config.yaml
num_hidden_layers: 9
intermediate_size: 1024
norm_place: "pre"
init: "normal"
beta1: 0.9
beta2: 0.95
final_lr_fraction: 0.0
doc_mask: true
dataset: "wikipedia_en"
MLP neurons of a small language model. Each row is named by its layer, matrix (gate and up: input weights) and neuron, and shows model dimensions 128-255. Each number is 500 + 25 x the weight over its row's rms, rounded and kept within 0 to 999. Numbers have three digits each. A neuron's up and down rows have the sign that makes its largest values positive.
A block is one neuron, or neurons of one layer that tend to fire together. Before each block is what it responds to, as a language model described it from the Wikipedia text at the highest values.

Description: Word-initial letter C, T, B
L4.gate264:456492478501542524522491453504529511467473486495484496513445464476469492477493523465500510480495475523522501476436464488475466496490505519483450495506481513518515534508486455469533497519569493459481524521502496505468509496511492502554512481469508473504523491514489505490511467476512491513516498492510465475501493514527490491472514493509551526476489545509492526504501465461481509475509
L4.up264:494505454480501498505485482483476488518503497508507508523528507532479514511497495496456490493499536520488529536482498498499506455515484543474554517481493506527493498499467507501489498493516555453508444515477472480517491513487499489512473513465525526437491516490504504508495459503466495490488540462505497512520556479489468474505514549517517502515514522521532505482490545457466460529516
L4.gate377:518543499545508539492504487532533491522497497531515530516442503494500481498501499528481529523479469511523470478484484507502453484531511524497476476531526519477567515465485468481475476539454509484488503525530498515523496524478518532449496515455518524482489487486489521525496480487505512508449477525513456500484476461503492498519489462514491489507453507529499495495502485491474438509525
L4.up377:478478466495532515487487451468474525517516522485498487458472533536502554534481494518503482492504491513443523467502531525478531532459466481553523522512525496484503497514536473487501509500528510509501478487489502499502483474521491496508520501474489533449430504458473541510464456472493480490505533487474481495474505549473502514507505528511494535500507479473535529528513504492516514472508

Description: Narrative clause subject
L6.gate102:520554490441511496464503477529535511507496468527526486449480476491524505507539482462518474463473513530487475509484461483511486521471470499507503520497479516535515516501489479465494494475523523485504505511530485488478516487505505511479514485501527500528529522509447492523533521513519507512518487486465501505489471441508479483522544490509506497500496499528521512478520507514513500457479
L6.up102:483528528485517500455507496501510492486486478450487531546483444554503512494493451528463506476505498530499510525493477513497505506525476454476481490527493500497521491453485500497496482503451506572422470498472500512520546514511514467518518507525491523525495492509492517524504472517513509508518545525494444486530478487515496498541475495510499490526521479458537501523488480510528487521466
L6.gate315:532539512473524517500499528499497461511468527484476474526511494508519516502503489548450518523508507461518476490537461486506510492467482471471470517517465534535471528497475501491476495499527533493458542531512516462518518467495524519484527497502499478496558497491522475455487476494550494521483496534468514453466494494483450491491522459469529498466455448504536486474518498457481504468454
L6.up315:484506475562520500513514539494534522506452446483522459493542540547458499521500512516500509456500527451528480527491493529539483503478444451486543496494484553497471498488474528548464509479497510479533495512513492507477505505478531498488521525513493544476503491502488505478542448465499472506502453487470468514521500527465511527498451511464509510495486514525525501522491486464489455514531
L6.gate391:524538504523474484566513480474504449482491524478478523496500539545455501513489534494518506481485501468515429522551471464498527526497478512503509470501465506472510535461480495546463507475506487501489488469475511509500542512520472476487513486517524485489560505488539499477520516481523512531508498505518534530489532508468471492495494483504525489514476465534517505504470509480554535435502
L6.up391:484487466541483502508520501478477448495500465499474483492537510545509498452500498478490473501520503489497517512484520464452527498491461515501506458539437546510493481514465472491491514530498498496452520491464495508533509513514526500509498491481475519490540493516490498501554510525486505491508535485484476478507510514521501464474525511449524454488457464484479505502504499478507505458532
L6.gate413:500491502494469522503523508490484483498475525480540492489503531534458508516520479484462530533474473486507465471512466505525487483528470516491507467538514489490462529504533540489516539469540496529520550531535482513459476512499487505498468481492520455521450468516510586490528516523455486518540477467513500517510465502518480481540515518506514512504470513504538487570499490523490543479468
L6.up413:493506533506539519501501542509503555500504482491492495507494463530501476505518499516515514503501491454536470541461480537456477558481514518477489525483488524465512489492485516466515467466514494541519536487491490485534541502485499553501522505539530496541526543457514536549483486503482481508517490491492502511495528487486516468475496486486514514471478487457465473470519553492543520528505
L6.gate499:509552503421452555523491511512484480454496484509514509554515523487495468525508502538477529457542499442553512473544496506475484469502475504495500484513469502501473533497503484507515520469479517476505494490514465485475542501469480495481508535461519503533524509493503485489546505503491482516487494473467530528500490529511492496516513505488500511485503487509525505456458485510470510503499
L6.up499:478518524497508504515460517499512465556510494529504479509473478472497471522457536518513530506516460546509477483453479475491534486476531506553502471507467463517503531457489459501473521477506538503504507466523505487480526481493538489493517507527501512497491499496505478481489525486479474536502536510459537538513508502487483504506455505490477471521482499481469459486530470477484512483504
L6.gate535:585532492496498544483523521498530540492484432480505550565500502507441518521534518487501534499467518471469523543492482542477468480488467513518496518525449514498452560491519528460504495501457510506503465520510532517504514510481473488498517447506520482516508488513510468475530458514522512473470468504504500502530481521507490521461517528487539468496478492503453488481504508485492480466488
L6.up535:511483526472525494485499552465500506525522501505480509460533487513471542512538532437491553507484499514498513506500505480501484457518505458520482494534471453457510500473488526542544492535518490510509484504492570493487554480466511499470487500461475507520510510519511510536496481502506499477517521463473478484512470482511451498478510497527486454488461482451466485530519483536481519495438
L6.gate750:507501502514466566499482527501519529482499462409491490483481531500492498483537514480497484455506489503535525550522484512505494509486468466469478475516498489485531532477500511520523461508442508473476500506492520544471477554523482501480502521489521432519494499490468474524503510491532536476496473522483504469515477488481446501509488489474554500498524460519484472528494531498522497490516
L6.up750:505489513492469488476510490510505565530487530476527477509473502499497476435495496490498484495498514478528451499482493493460508487530541533514524474548501469516478510506517494509515499488521505498513484494489480484464537466500523487477494473490520474522536521488546471488484467509491528485512514500473492534514496503478502456521499468501536494508516526519485519498488490480521479502453
L6.gate984:547511485455536496512538490530518479488522511458497501477538483541484468476510518467495476483513503506509504492532484541449556495505493523467493518505565503465527491506443521510540479476513517534519517479504529514481510531483485487490535505512474455504495502484491498549492510533492476503499497496461501499535482462532477476522504503459512474505478516515525484470585468465521506497478
L6.up984:481507529533487517494511476505513489497497525480475538526454494498491506461537521469491542493497505537500468535516436462495521484429505497527472494464453450498513509476530453478465503499539522512484448518503500476490494505477470476464493503480513496516521511538512490505510520496511539478504485544510460511501497481472491502504454491495527490510537551497452490553462503523512512500502

Description: First-name endings
L2.gate419:492497501561501498481515442509484483487521496508493489495531511569502490484447487550495545511505514484504524501493505466465500496501518489527475481507483486525472527473513549513466492513508496497521494428506558499504488500551488507498535546535487484470522499471529507461471487486524527449518492508475490491489463488494471485492469498504538510523529483483499465458502510464519500537509
L2.up419:493454485486494496508486452557521516487510510566505505544492530473478528547549531504472492501478484499498534530511478505474516474442475533519491538513494527526480539477550484475507523505489434457452486530508499518481501489540506537470533515504483470491469480520494501506496506488511475493480514535552528488558486503460539523528508477523471459526507474503515518495510475471522481459497
L2.gate423:517504484486468491463511493520464506539518535515498460489491489496453526496484532544486524490490473521499511490511514480535521480488483507541491500495457480509518529481498507486520518508500497462526528500512535499484526458487479473492528558517509505493459523483484509446470508457469452504505499489505504436499498518509489500496492498486511479499518485482579519491515506452511464478467
L2.up423:531489509468487495446515489529485470538525500526463461478488531503484520450465557452507466491507501475504494544525507434494488511454501510525497469499497508536508536500502493542506496485501512476501532508535496472521486493459519453555510555509514500506492466486535494499470508467488495458458491523524573496516493529444509548528533504479478464504525487483517497486502487490490501475483
L2.gate951:492514485521493496462526467516505523490525519527503482487478507537468549483484538459505530501487514481504500530507498463513473483468466510536520498503466492533477561504545549499551520467490473475479513502523535533488485482520491484490508535540499481512499523474495509465486489467457433479490483504489515470526494528464497509504499518490521475526495474492499566478565464484489496497493
L2.up951:498466504505513487526499464566503484486506517456484443485504532510480526507446494538529531448512474485485487518520481519481573463490514481503487470505506501535538491451521440525487477531519520469525559475489499493541518502512510504506502516524500500478524507498479479445524509481516464486523525493478496514572508443480490518500482489493464471522478501493514465498511480454530443487498
L2.gate954:481516458550491446479508467517501504552522494502509460517468500504539511496493525493497497468469520517482514498478506470519496433486504456499450534483466472511493486488529506495524546467525500496519502504543522473519505530489456500490539522496478508478548519524460523486511513450507482460497493488508538476490487544455490525539549493434487484489541457484523499514535497486482487504475
L2.up954:452475480517516508492531488541498487483519478471508463490504476500507472500493499547497563481468460504525541480517507438495536455458470490509496513511502506565551505475518538483485512517510515524509467504488528517525509512476535444491486550516478524455518508505517518522514504502516497503525528496489509461550503454483517513497530506515515497537501485476510455494561504481499537511485

Description: Word-initial fragments
L2.gate850:535477502505495503478518566517515502512480480487485451489518525478494454541524530501549537492490548490467475531524534500526492493506513466482466532491439522491530491529498459520482511516504551535504539509455507477506509511511506508517485483495507513499520543529479475505482478516513479543542510527514466518487506476466491499452472466435503491507474535480464476467436491516499495474532
L2.up850:501504511504470511529513465480465587468525512503490522504481497546498481457543540518517468534565485503520522506515498469495528506484479519529488500517451516507495526493524482473487489506466461515477541476429481531490493474503505516487519542519491479545491503491541495464494530507517468520525498511474503503503484511533479549494482499477480475487516505482480479490507478458549477481499
L2.gate878:531486486494499482521458531522502545506499474481502449518499506472465483513514522511479539487538491494502492528506522498503524506486488530544541527482506497501475490530515473532539507501441506492464499547509496500522487550510489521480548531448516524459523498465485501520439488485504502561467479517487472500465531556519508531505518499479503513532497479523510508513520460478494524522502
L2.up878:497508521510528469509488536525466500505474473503544481520509501518513462487460535517499530507506498520483488539493527521494498508515527533502517489507545440510509451543452482514519524502519490500485532508500497521509486540471515515472469484441496499483523502483508515552497467531509465529458493500474433497480511512477507512491509541497489553520511489519474478532523459483484567515509
L2.gate886:562492497517477515511516497515520510455504491525490505513498546521502496510550496528480478493516467493537488523517502467485471478452504474496530501536497502511495520508536513521553521483476506525541526543493478514487491513489507494487507519487517466503506518456524474483503523498541476522448497499460488535499505437486488538519486488488502494525473486460515531486466498511460510445525
L2.up886:471498473494495469515494490516499477465463525506464467522499542468459502499468535517493506477497484509530503501496452445491489482494494464509538512495485489466515502497493443498484543532497519511553497456508515478477473490496436464516496508492539519516551519487456483507527566508532483502480501552507466486511576481488483470485518476505471464525502500494543493566502519496523514461470
L2.gate890:511497516525560520473539548459465501529542440477518478473525536524521470475510530466545502495490503474475493491508497518529493495529489553465540513479468504453483453465489494576507490499509495512476486515489478540489500514510515510487511497454535460491509515476493510470512503513511511493476477451472488502481536483503468521501517488483452474486492516452464487510471514526507489493485
L2.up890:490479483500490539487506480512483508490523497539466513480483527506510476506464494478483524504510521531517504505494532456522489479487463452497492509537494496527506516534485474497519499490493508508508456507555491495472484500453449512471449466494472540531439519493515525504494512509498471498458519529505468520497499460459498485515530490513475476498490556476517484535474530512524477500492

Description: Name-final subword pieces
L4.gate42:463506450476478503481507432533504499504467447490500486495505523503520492491497521477529496476526470521474483498492494486508492479460479519497514483498507527508499501508528468521455511487505506518554482527508506549449476497472493464516552472494538480527448514501466511504469481472500476491507484505511477521499527535502487498548465516470509485541508498500534485490524490499472494460506
L4.up42:527524528474511525449538448546511474481479499477493529504481541482492523567492487470529469528512487462526492464475461489509526457522469479485522483501502471527529489497508510507498502497488508495522502475541514523468511481498491471462468483535541498512484528540486451503495486498477504464527474478533493495561507493463506485555511474532544454523500520534494494516475494440504464518495
L4.gate492:467501481492504516436481495519512444492519482496470454507491513469519518492516551442518565528508478481464490544514474540486500528474549494512503491481507476531524471500468461506484518469508491495502504520506536499496467465520517522509520546513554506498449504487508515499464519496489499477530518498458532502506507480493483481563471539485476445505488531514416465529491497512495471516528
L4.up492:490530490492492514486500484524536471503489498491474499486513514530502547493490538452468504526495450519489445525465492530492512487459425523522519504510472506540520532485505479492535483472515514524518539523526506544497503494479483487455509479491504503545484491518526479505477474446518467478530460495454531491521508515504495538523455503509520497505501504513522486499493429533498503463455

Description: Table cell endings
L4.gate367:565529554516444512492521511494544498506486514494461487523498495510481475488474480508481460519518490503540492492511505502517522528484482495481444494473491494507537488497491493470497483536489497512464551486519520502501480519511489483479483520498518500492511509506526505480489515529511494472522514492509487481522464483527488531483473465470560498523489476485536508489440513488524485473529
L4.up367:504530479522491488556489534500521459502513517528486519510502487481500482519449524496445535498489497510516468505546483507510482468517505481474500512480486456539475512486476486542474476516477501487535483518504498496477497489561495537492523467511525508481473489473515514517504535453468504472522520506523553513475520478519538486497448553486495463479498515508484444517518469502537454509496
L4.gate401:570433542494518500537535545491513522507487485471516537473530476497481502449479514522539514442518498451492464464546518518511535506491510532437516495512507530501481474514522491510493502491520497514489542523503466477531499524503436486523498534471493472487479513498495513496494480534523529525513499515494471460447477518537495518484460502573498470500456470456521465493491499510464487467447
L4.up401:524473526450510530487514516508533520527502514533490524508460456438531515508534513493556532514501514488521508471496459502477515507501516536518485513496513508480540499512521476493490522482459466469488516484433552521439463508419484511561516516471545496483477530513494520479522545515493497463504520518483546489516514474512491479525495510546458547527456519529482480477486496485509494493503

Description: Table row-end pipes
L6.gate242:488462491492518510488489468455466459490479463492549477499469472535495499477503499482496515465529469476510548533546507531512497502512541489516500528482522473525502472512499500493460529501528484493493537516491539493507503485487494517484510479549546503555526478546473534457478463489472560551492501503516535462480508497532553514497489474531553500485473483471440537513503503528485510505519
L6.up242:509494479483521523493513467463477432489468493481505541459512491493517469487520507471533504450539496490501515473524487547503515509507497498498506515510496537571486509526521489527470517486462539495531480475493543505448523514474486502522532472542529519515517510510507539478463521480471530525483457473506498441520510525465533493502519478543532449510465502503515544510470450525506488496502
L6.gate266:506464473535509507525503487500502516521488513483503532509477483519519516478479508463494515492496515483493519549505532526502509522506531511533520513516505517467509497497519496522475530511482479514559467532490510553482496517492491490506488561539503508476517453522516551473497464497496485548516486490507514474497499527534549559468504487512578536529491505503508519522516472486513523494481
L6.up266:493466504489511521496510442484508482504475479494540518497485543458529446495516512499507521475533519491481519529499503521502503484476525523489523527484489493508500452531522473540465508452505499490494530481509542490534533539501515481457529496476541490477512491491495511479417478500494536470522488504526518500525506505455531502509530512524536481511493510524497549504512500507469501534463
L6.gate286:515462500495493519503490492507501450501492445502544500485488497488507495534507499446537494483499478479516505521565487541538503499496493469511506490534543549508503490540515522518481556512474527486528504498496525472468502525522482462510524508503532520462512503502498483450510493534455497540492496490527445512497507515500530501497525483517495452474538511487511519491465482533492521500511
L6.up286:543496456481507549485508507479473494513482496494543555457493493476495487478533500460482567468523522493491523486530553548512488515494478473533542512549453523521518540513504492501472532497468510478441484486501543520489536529534512505476521485543531502473515520453520535477484489454484512515499439496494535487474492495489472499473520477508510502529510457549499546504510468537480505473478
L6.gate424:516489485522542478482517495480518493511528535495495518486502448496466475538502491524458562469541506528528508477467532493465501496507511528467525505545508506486498465503497497459525537519499544507494506510469527470495528537509488477486489448509465504475549499490510499502520506505462487509544465501492514508465518485491516530524551487533470478526452529489496484476489492535511512536445
L6.up424:542494503488491513490481455464557453509523468506525468501507522525494478506522505460520489511519512457512508524532475535554503477516519471432478482460501466474509528474530507509505516484509523499501502479496537507519512524510512505547473501485505466494480505544531510491504503496491531467482515498522552517492480510510514525480484493473544474417501485497493483494498495491511506470513
L6.gate506:506468487579549539509493488481491473458487527472538483511510492501524524544519471499500514515522465490519536521475529549511525504489463517497515490483467523510480490481489473529470501509489492516481523483517551479509511514517525498469528486545520508498496512518484549441525479504529544512463534506493479488495504511518496478511462487485512457530490483504572480499484529519509528559525
L6.up506:487472491498503510532527510497487486534495488453503500479522505479517495458483505481500527442547493480480497547501483526524493499500474468474519486469495488494467492511518539527484490525502537460515505475478506503478500539548442459491506513529516539520564510539549522476496490498512520506530460473514491488536511518520517502493502483508517507537531511525494518528485486521475490503508
L6.gate559:503501482561519490519499471459503451484549482521508499489521529508565521521464495475511505485513520455507511499481516501484511505523512510507492527513446499530515505503508513512470510522507501463489512491515483484495518490498478483475505519510529535465494491503485528465473465463488473499458502492503490497558490560490524497478518472466532476484484484561525482500521503544500523502502
L6.up559:504482463507527538491493487478486507533515477463537533542516476500480525497536534496460558478530477516501513505547489527495519497471498474505555514503492513490465491504493514507481520489467520484545498465463538516503506556504439499497500483532554536459571516488510565505484504485471542517499502443509503490490531492487509534490533463529531433520487493493500484554471479554477503512499
L6.gate861:466477499498500490529523466474497480506515483503551461491492483464554453509500541510524513493523465521494497504514461504479527483517520503449490456483524513494569480523521517509434508471520526461487460477474516518538491474481480478509538527480488524456545515536481537500474543499502462514491493487492497503503541501486518490514460522472535500499520507495530513517481499459479471519460
L6.up861:507455477484508482530494481485472476491461500508484503514518481492521489436472516483481547531533525514481484486507513500531508478482481543499550501504496546509488515511520521513519515501523497499508538505506458519502474503471469522498502497497481500520497430508505543503468460469530484489500487488478557514500488508534504490490465508521565488510491490508550460493522478529516546478484
L6.gate933:489503480520500506483502521428501512483496484500539508516499532515534489500464470449468494490506519494475497550522500519512523489506493500489488507462497490505484522502546491506513524511506435493511532484522521487529496563564525516490507546499531511524481455512518540460475451484492547490445534484501528505505438512492514523494484469518533509543514511498556498484513524515515535491531
L6.up933:531476462512496477509527478482494473531544513471543499474519506494546502465475525498472504485539494498472511518504469489532485472520512525478529491510508519503462463531506461531505495512471485473505517507460528495478520553500444479475523498499537503468491500481475550453460481477500539494510486477498524494497510466477477533502533488506517514513504526529526490526488485554444524515458

Description: Word-initial capital C
L6.gate34:486502513512503476491513490502481497493491460490504478470463460461559436538495485561500474465493516492491542497535491517506501506515517485531525456554504503510541466481490466481536469456499502512526494513468454510506553536473498502498483526484479491451487484553488510499510503515506469518479515462508512492485491497488519547472484461500468505552475484502496539521541530467494476486529
L6.up34:518465532536504485469526443508517512454514504457512474552512499460566453525504485531506458508518488492473468478525470521502494501506490497508486504511498479491517520526564470496526505505482505522484462511511503490524510495539468508466471502521500503480524538503487494515485499460526520477503502485516500457511469482504495488443511444471458471503517483473467481515531489521508510534521
L6.gate104:470492485507509516472504468473529470505542472513481473481520469487491501527520473492514481500482428521501473475483474480483510543485495527522473507495459552488488464507518497482501484522491480492492502508524458470458511471535517501506465504499531510462501536485477521514502526440562476469494517498511510467513498534493466544497551499462479480526547515505532528473525475480514508460521
L6.up104:477510528503522462497492465494533430523521524514501472486545462479516479500538498509510504506520510518459479495491481486474438523498525556503473494514479516503525459477487514526518493497521500500540521514534519546499471541512525453519537497525518466479546515488469511522474450491521495477525470473520517529464525513484520456499439497512464518523504519478496500540472511508483459510499
L6.gate199:529481487507486453474515463490488490491497544503486466541522550501518477493519457506496472495486483517476509466521470464465513504460507536531486484506486455540522510481493498470496513476505474507484489500506530465468527466495525470539491477530453502501478515529481481483451497438520518474499524492530530515478467453486491484495515535503481538491509504488524500471542441506497517532489
L6.up199:527547495495514484481505536488489478498542490552468497530506496482499493489475508531545490532489473458474489546467501483474459545448488496549509503446453539475490519493512486508474456493494504508491515483484509518454509484562533494528482523488513475466516480487487496493491518520480480527497541482476531505482488451491571528506501491504497492498516458486508493456482503509486425506478
L6.gate206:516532511494513504480490514500522476502490505498510492487476493469500503507529538515536516507478530451526475496500541503487497494529477558510533535483495563489514517485499523493468500463497547488478477514483522525507486495495468499528544526517501526524533477515514504494478508519496511505473523492492558470516511491509500499499530492483546458504455521535505519504542543476447478510443
L6.up206:513514491501494531476518491497499529481515471520499482491498554441491463497519489536500506518495477445534503480529502477528519493480509518527452507496503498485516522506509492507470473528500510531502493473504519510476501502473457488533499514451471526484450483479426467471472506524528526508493492495513492487534570488496478492544492485430488511496473493499510511442514525463510488524491
L6.gate318:515507456525504472522523509491497492503510513550535525444511502525469485524511476511504513509511488505466533487455490524477507529471517518525519463511536499526515518508456425495510533505490505498496494464502490475506507475507491547485497463479531515455444497496464504521494532494492492475476488485471525474530533506537474470511469478522463472497484496414466532496488496555544481511548
L6.up318:506490492497500537514478513505498544547479482489514499538489497456479500490528463557488508441525468475484483511489477494479465526475529512466530518479524491498438483466507529475486512467512506525511522518462476508496478518481522543511512516497505506514496521520526483495496507455489549472493496535507509513488506472524525497512529507522497510480477500463503509467532495502519543486493
L6.gate341:508497485523516539521464476502502523511515512495530515480522446477472484521459479520530526501498523512465513507470519523475525513447512485477517538472458495477503504448519497500440450475465522520474533514492516557508514476496472513487559486488529500462511465444517500450508471513464522507483469516475549503512506522515459453521497519517491510515507518474491496503508482477524501549523
L6.up341:510499508471486515485545487484514509527513532505472502552533487556491443521485511494536499464491431469510500498517471499501474532511514541520503451529492510515508535491446538456543516507497504539476527520499485507466517451529501505514532451495501473475468519516490475512452519505532455539497503444485510506502482481500476500542542484472491496494479455531524507475490523489489483510507
L6.gate689:535520493484521498486519497549515479500537499496489509526486551509517495539490492508493501464506507493505494482462483503533481484498448526527518468526502508459514506507486511496506526513496498538500532450505487520514485490504470510516471524470509486495524552504469464496506499483521470488459502496506479510517524560505497485494544499486421473520503492522557453517588501519474526519466
L6.up689:487505518490513514525491502511468510499510495524525493505481481485437555519480472511535465504472439518488475499541462509506500511526526531484500500462522486492519471491501506524462480498462475477498534527472493539489516457491509478463505487483477505498525513509443506524466456486478487540498489501507537552482503540526481492529478524459451489520473502535471522465504529498503511517513
L6.gate919:509499475496511503456500559509495487497480484508473516524491524477505493522491498515510486485522463475451479486472562550479450502508489516510496543505481521467475477504496484471484468536509534535520478479517450498470504516493477502501474504458504471537579523458476497529457502480510509504487499536499487468505539558500528495504504494487530480525463481520522507516533505548515530519496
L6.up919:521486501523503484521480456461502492551521504479471466465517520534505476476492510474493496478529474513485498502457503485465501497490514521532482449419504504520514477527501525496512479504493468484493514512479488516483488488442508486525496504512501431469532516505496493520490508465527518516502485419502477514520489498529507504468481455474501483476539538459494489483485491507465462476518